config.yaml
hidden_size: 192
head_dim: 64
bias: "none"
decay_fraction: 1.0
MLP neurons of a small language model. Each row is named by its layer, matrix (gate and up: input weights) and neuron, and shows model dimensions 0-191. Each number is 128 + 32 x the weight over its row's rms, rounded and kept within 0 to 255. Numbers have three digits each. A neuron's up and down rows have the sign that makes its largest values positive.
After each neuron's rows, "fires on" lists the tokens most often at its 100 highest values on Wikipedia text that the model never trained on.

L2.gate63:157182082147155153116117103140171155123132120115061084154163141142088120178124109159109094136115176165134088067100154074138094122096147176110118164105130095114054073072186106097083150108189117069169144174159166121078170113108094091125138086106104127171096088160072115181171097134164134141076126124151109103124144099152142137158060113116170120160085119159136181128177113122149170183123097135126087120147128160123140162102139107116067093138175102150103149126170056143203152167195125089124160150087096102145154165130099158121135142109111104085156139151084188112089135147112136144
L2.up63:110068152121161099174139152106206142180075160097181067073181156064120100145075123136129146133112089132161156152186137126184088078138142080162151137102099093085158177098109142111130107160130171171142168120103061089063092158147162121123134147113127116192162075125133100164136122187050138115088142169158182137138142102109193113128084175144178145122102153167200171147124120147133141152216133141094083095120164088140142142127186156143139099149139151112105113126115116139120176136086121113110159077105113132144120140091097113107075144149164135138100141103126151119136130105117162181
fires on: "s", "sur", "ma", " that", "ir", "m"

L5.gate398:134138157122180137119126127121153114074122056137108068107091166118100116087154142083079162125068107123092136083085113141159126155170090078149060164163126115119090129134128154151192111171111179126114085061079170181135104138162094039138088049111116060131118143173135136107101103168125146183180098164119095134105119119080094088136101106105132121131123065109105085109114096044127126130167123137105130102168134137078150170080148140156152165103128108116084070111118113125135138101132187158172159139137115142155114135092102145137129058177124124102079091074161097135150159141115170107
L5.up398:216116113148158111103132110197176116112135085114087127112106199138068077092116169078172157103160127122100197143121169114120117152109120051178151150164153079135104103130064143124070096138128071171112146106142166148158140154104162071165140154097117115115121139174075143103155116129102146087104093147140112101113134153097176104114121110097088111158149146070096092069133092111116086117205136091167136122128118153085080090094212116144099154075149124142113091099136121089141099101107102108166136126084177051134109085141122127123143091151180100168161132079130163117133162147157139109
fires on: "\n", "i", " and", "a", "s"

L2.gate445:169103156175102099073171020111078137148172138129143131084157132076115122108173163098118092150160120143095127127077117173107081068144087160131114164183107101135161097143119140104140120183157141152099161102126153148110114149153152110173096134175139147166165114102141146165081174147111174132163145056078112055087147108104089141116130150156171134141073133123138120174056083110108113144132096199080133124101183121158153141110150105090113072090116148158147145166092136130141119048150131067167073126102136099140100133185186123092087108059137124154105125137115095100140114119161115114
L2.up445:182136119155105115097072124155073142123151093114112124161108116166145074087141175116118104165146101211170094105115117148119126038221106115107161205156137119120092161088095121082171124174125118124114150124142126200137163171096156161141103107128138119125160112088141126120092125190131168151101157141137123092095146150149072135127104161167127062159078110176127108113096158078128142101128101169121141144126170108159146117134144115146162088095134141181184103121115131157167110072119156144150094154131141149101173161144108109158169147072172138158122070210171166073150173122188072124
fires on: " of", "C", " who", "in", " II"

L5.gate43:125165113096136110154088185137133136149165095110135136121097102118137166103122168118142169100132082131163139151180054133130147162096148118111139088108064100200143147146071183135128090130146183110094110154067133175134178111136168164077216155098129108129078094154143117157062214121177134188055165120166128125118140102121164140133143137127120156123085152135070077081092168126101089124165156151095080118053135101130099140145142131106139078079106133130100101129121093124128130161086124175118154170149090125113168163120107152124070126101172138116088110162148186104109160095203127101
L5.up43:176086124113134168136120154081058143111150139061132164097139107095172137136135160083162166123127091106144162121158087076136120122133193142155139126143065110163097123155128100152112103128126149137086105083049108109182138123133160151173112091105142149085163131137139166141081213096142166180076131090133062125165105147110127163134162112174144094063173160182095135099105115154115157122141132149163119151137184069094067125155188104122107171126071076121122090103185117143112096124115139171190140151156064124116119144153164114160113086097129083071088111118139175165166109111106092088
fires on: " was", " by", ":", " with"

L2.gate311:149123103149137162139119148099096166086135179179154075177112087117138070116125154194115131122121081089101134094111068151151091132096116179142174077125096152169158163104110169125182170108148138139107089133135086155141156115111146074115129128121017166134118094120094120072080144162081174193117099096140132150095110147103141069167137187096142116133187079149125138133147192133127108152153157107169146133120107102150117150107080136144095054070146194169138106088128079097099121133090153176147112074154096185125146194122113139120103093104132146121102144085115132095121089126176166154
L2.up311:199088084170138151144089172149146159129115180172114122148141109170146110116119145152126129138122099149107172107161062121096162136108139100159146063161158177128081107141121116157101150059137108123147069102120176160113171100180162059137210099158079163100096091123154125160142085154145126111116099099142120148111154149113088116199171040153138126108136136139112113122159182165106170114145138087138113166122121172127096100123153085115154084138110150118204137159136113074062122113058151141094118120179146136097093124154177079151106113169090103134171140152073145038147135127128107095
fires on: " air", " Air", "ol", " time", "ties", "ency"

L2.gate484:195105127136109125148166118170175148154164070154171090168088091088147153101037121122108153117158147130123138112162061165150147138107130101175105155166106075129149100141110138085127135102141128092156073083064146140119194140104135134088140109149117144127126097083151115152106141125188088094129147132094063160195064156113099141156129101107111139145139077111142112127136071130168137125073071149096147145113128134130135113097132084159134121122142161132182124168081087129076106133060175149115136092198102182161122050158099193098198140111094103152149109125152106067111107155112101081
L2.up484:126115122132090136155121146119094176205158183133187129103081187158152122097057089192067115134139118084096165179117154130153141098121079158149104098126121133128105052107108191098083146147151159181132110130127105180118130147150165088085150151110108144137174103104082145167124181161132116063131115165138072119126149138136107091117197189136155112118159092115090118123135140156092121141112055096089147110104165150076138131161174039151026121098131132115139126150066150113122119112162126176074161123147096150114160082151113141150132142119110084171137167137079135085156129124143144100
fires on: " role", "me", " Athlete", " Cup", " Special", " special"

L4.gate303:140103138181139134117071073152143159062171163137156121112155090087123091069057148127121133062151122016120105150121086094144118164102119119142147149118127107141086120162091070133091169120091075141034081110137122126161147122084181116125148160082133165091155142100149127156154166082197135141144119138127104114196100094123086219141123134085122125077091167104114159109104111052181159073141073105093113118046152155146130075075128128132151121127130151141116140103112156147099120153142153138109118125117134134125148116162157143139150100060116157155154155158158146111098111161160124120
L4.up303:090128126089150167159111114159118191065115169079081111161169100158130075130135130149112091201134122158169154186140057133118016161136086126110170113178071122125095109186130119077157116157149101145110143118071091102109159120131085088104165143161122127084142162152152122158134145093149088172160097159096136106121124112110104187101135102111168109093100131151132191077081128070189100107122122104097098126111124129148197115130075103131097145132117163122118125166104154110122089180159174166148159125096116174177135157131121143119168101157100206152103136170114077160118080131148127085
fires on: "C", "th", "c", "po", "g", "in"

L5.gate128:168096119084146120120120158160129123135112103099126109177164133084125118072083137123124116138160131173083083136128109106120111089115119125139108115216150075142096121160101106204089138071128151108084177104097188123205105120184157110124118161103127156134169103124181163088142115169095158076107126156129140158137102104129081093188064075079134103123140099082145211079136087121126119150132201142159120158092131109078141166158113100143089139163090111155120185138103154144095113154118173178154150166157131103102115157141129203089089151128192101119118102121163137192176086148121077111
L5.up128:156138138135111130075093137144129130073054153149089112139133094135097117050110145049085124160157073159162106179183129177068139013130186120136114126170139128110085100144132089155178145194071112100142079096096080165108110111143147118090097104094179138157127174131170148095169106068168145105166100164128154134082126167101154105152093114148158133151161159087147117120113101159080086190168124120073138128153096094094116126089148113084150162151125129146107179113122150120120152104133139125098177145153107106109129135133162131100083169126102089089113152144164080147148083134182075136
fires on: "z", ":", "el", ")", "os", "án"

L2.gate470:099165192128129104102108047151065107084140108136101108104101081129098158123119147103163123138106155184106094156136153139107099119118120139151087061106093096108123074187101136055141168135092108128116160109142089135112120103130097100110214109145093150135100090095134185155116154097153170139140076166152206107080129124146134108136154091132159076093125133119141162124118149166127105127113145101132087162099111097155107121142128206129066114114052135145126182157164161132131161173121220156122119061118108166130176060166116142133160115191130153158141086060185123128143084129132103123
L2.up470:072175081151163104091140104180143122127088083155109125113122072128077185185094136138150086151112118134101148111133185138089102161103144151092099085088152074105138096088097137123129131147119175108100136108147127146161137133163125111095209132120113155117138140060145110138082095140121107123060114115159173068113140141158129120118084136116127097111038140119108165141056174117124114048082120105105114167061161169103098115118142129135083179195107134112106167191140142131162165141104157175136151138102128152089194064159125153086133084142116100148124208114155135108162072138127103173
fires on: " career", "Career", "gen", " part", " bi"

L4.gate86:161083065101151115183127180178147192139166168049166108150090169126123117108085142144144096160176104091138124126178140099123104114108128099110107155153099115156114143152142108096098146093113142177106145172174187082153141166086136117129132127166123172121165149106131153107137218106091185151121117106087030091127058142187145138136110130151158135070127099188136139143147103137118132139111141158135156161101146102078137187104107117165134125096161155106176073094166131156163102098095071107128148097119118102140092136119117108107099114152144097168158175095172181045141114203133139110
L4.up86:130129101158108101097075108168140162199126114191107192127119131081170121107146117109129161105145123145089089134113125095162103111107128137130121163137120085075123117106145138169202109146129107081117157148135142138129138038125131096111146135056095107181156163165093111121105074167134169147129151126083124110139170111078110124156094073135119121153136157089033083096177150079126134120062212144174081178152139171092130115097088141143158103050105153172153109181148150112119064151072158104098188123133095097102069151099087141125123156157120136149146105138106136097126107116162180099
fires on: " October", "'", " September", " August", "van", "0"

L2.gate510:088112171158104111152102173111161106087154096139110077144087102159121059154111168143146135145163146139165161142076135109156084166107130187146156176073111086092129126103156077162180114130129088072143108082151170117139136106144143125149125175144142113117131105129109134174112098062166112121080100145157070119143149141118144124153138148166179122079122102075224160128115174105179141143078120154143179177138089150071165163172122146158135109107129125130162140116083184133095087131168127101117106132201112091075169117063150206104145131099149179206141126121102152149127113173138069135
L2.up510:110138161183158143124073160098128138107134091090109056112098166114142126118175100099116145107125164112153116152071140063131140169152183128112189168043144118106104131117138086140165081106133074095174108176152172099151133130167146121130092167122090097117166130187145101209113083145120164171063143138113110123108136195067149132171159145105121089119136125124174139154135150130208094104119166145118087151166119129093136160157146096145087125136181173152148119111118091166131138117166088096122125136178083127123152119068123174076126145122152111156114133123137220156171106090071117203
fires on: " R", "PL", " M"

L2.gate90:135118094145101161134164140119157053141186126079122135151141145149153121172053115108163115185139081101162099150107150168117146128133128066111096133052168106175068108152187140135160107106102140157103130160102093092169165127162168167173113139154107130126105115120157151099139101133118153128103117079163157136087087122163123191096106137167157136063122111119094111144157115098171093090111130125130080136105183135098043126119134163096109095105117131087073174139080098134105200088107161145118135157193121093167126171151134189169169067052168139148128043119096116128126152098139144114
L2.up90:074147163105132114087151069135091109092159158152107122179170139117126186135137102116138130107147161161116096153153160126135123147087169115177176106121071156115094138140159098080076111151094170114163149123170153180174095088115149122149123137137086125133173073120112164069186158088101116117099082129136160117101139169117082183155085100113118120063151114106124085104106154134144180108127086116109117176129142177088164169137114102128000094134094102099091178122116128109086169130185071099157161102120134114173200144117122174122189140124139138093168154137103161096132164175113118169
fires on: " co", "a", "in", "us", "at"

L2.gate211:122158058100137160136179104190106098123098098149106122068103106126110124077112107124133128193147148116146118148164124201123119132138124115079126129044161131082122118156090097117164177150143118053094139206147118173073136168137200158124127184103104099085062101145109157146159186113150162123118167129106172116168129166158112139197113141139134094130129147147166119153151129157172150062121091076051157145084163087118061129107142125143101162127109104104134112109116120117155134080132151132141113161086074092130160122082133159112212096121108178117099099168142151149130129153144070092
L2.up211:159112131159154121100135129140136167123097191161081071130041178081171158092137106144137107155144082128114183136135126102107186135044130127107119110159081126080140115124110090129079091131134098110108165090140174151174112111144119130179142086133151151104080149115205091157167149117078157068101168177121120123123070080093159126140055084145146168167105166137161171136098084138081134111112076117156143114158122144128123060164163142129121160093179105139134105125120180139140088100110075157155135137072151073197114114152127114135058162067124141130131084090182107116122118100163130131
fires on: "g", "mo", "ba", "mi", "be"

L5.gate198:124107176177126111130129128171119129080101115172141167081156128114117111128146122159184115177152066104139169131186122118102113130151150138124150112134117176151157093132104123132174108137116137150164065158189159128108109173131124186074114131145119138194050169049115088161108097159077124222103111172087148096145097150149145176191144081063093107166154107115134071112100171140103114148102092162104157116102109073132127181158140122107127130100167101070182127151066157145139108186108131133109134130213150126163058129170114124081128093102151140099126144136151093149087103146132086132
L5.up198:133100158140172151116130147130145123141073121189101159109133091150125120132149141165177144085169154105168127114125102180095117167171173046169133123047113105124154129161163155078138048179127134138169172150175108143102113195120193134108146134154114156175079152082173135146142117137136091091151164158133149053122127165131141024113166133166061130182137093155094128149090129116169130118153137157177142135128154117084188115141117095116146149160128141137189132167111082126149117133100200098078118126158120135108132133140144178127151087147101199153126103162115056093158112096100113117
fires on: ",", "fa", "na", "ho", " semi", "ich"

L4.gate30:159150140096158135095116099095161123121086090170145110134141068060129090093109103125187112164143134090142129191091139164152115164161172137142147095086124120084128057133143142126112149123139129083201086105137085137147104106156139111091156150097137084103189064198077074116130089113100120119182128154139235118139113115168095088127121215124142115149125134141139092106130128081184116128110188091134115166088146144096121077123141075148106097141134132129157125053134146171090115110091127142101176134202166119134146131110065179140090080118118118108139128112126135132094088103141107047
L4.up30:119132126177130172102156101145165109170171111098135087222095086084133143089150097165185135159122144121166073163085141127099117169088134179142121147150109158135088157136117085108050124140154084124125132112108126114126104101093119123072159175180117113076158079160146141154109139143134173095199108218089188125171139043164159118176141092138086136103113081154130151117128076142147130147165138122105174120125150118107158130156147135147161105106126094077100118132143141133096058181103079106114145119180187088074101100152192122153169114093134113164140125118086137135087095096176155113
fires on: " at", "0", " of", " for", " |", " defeat"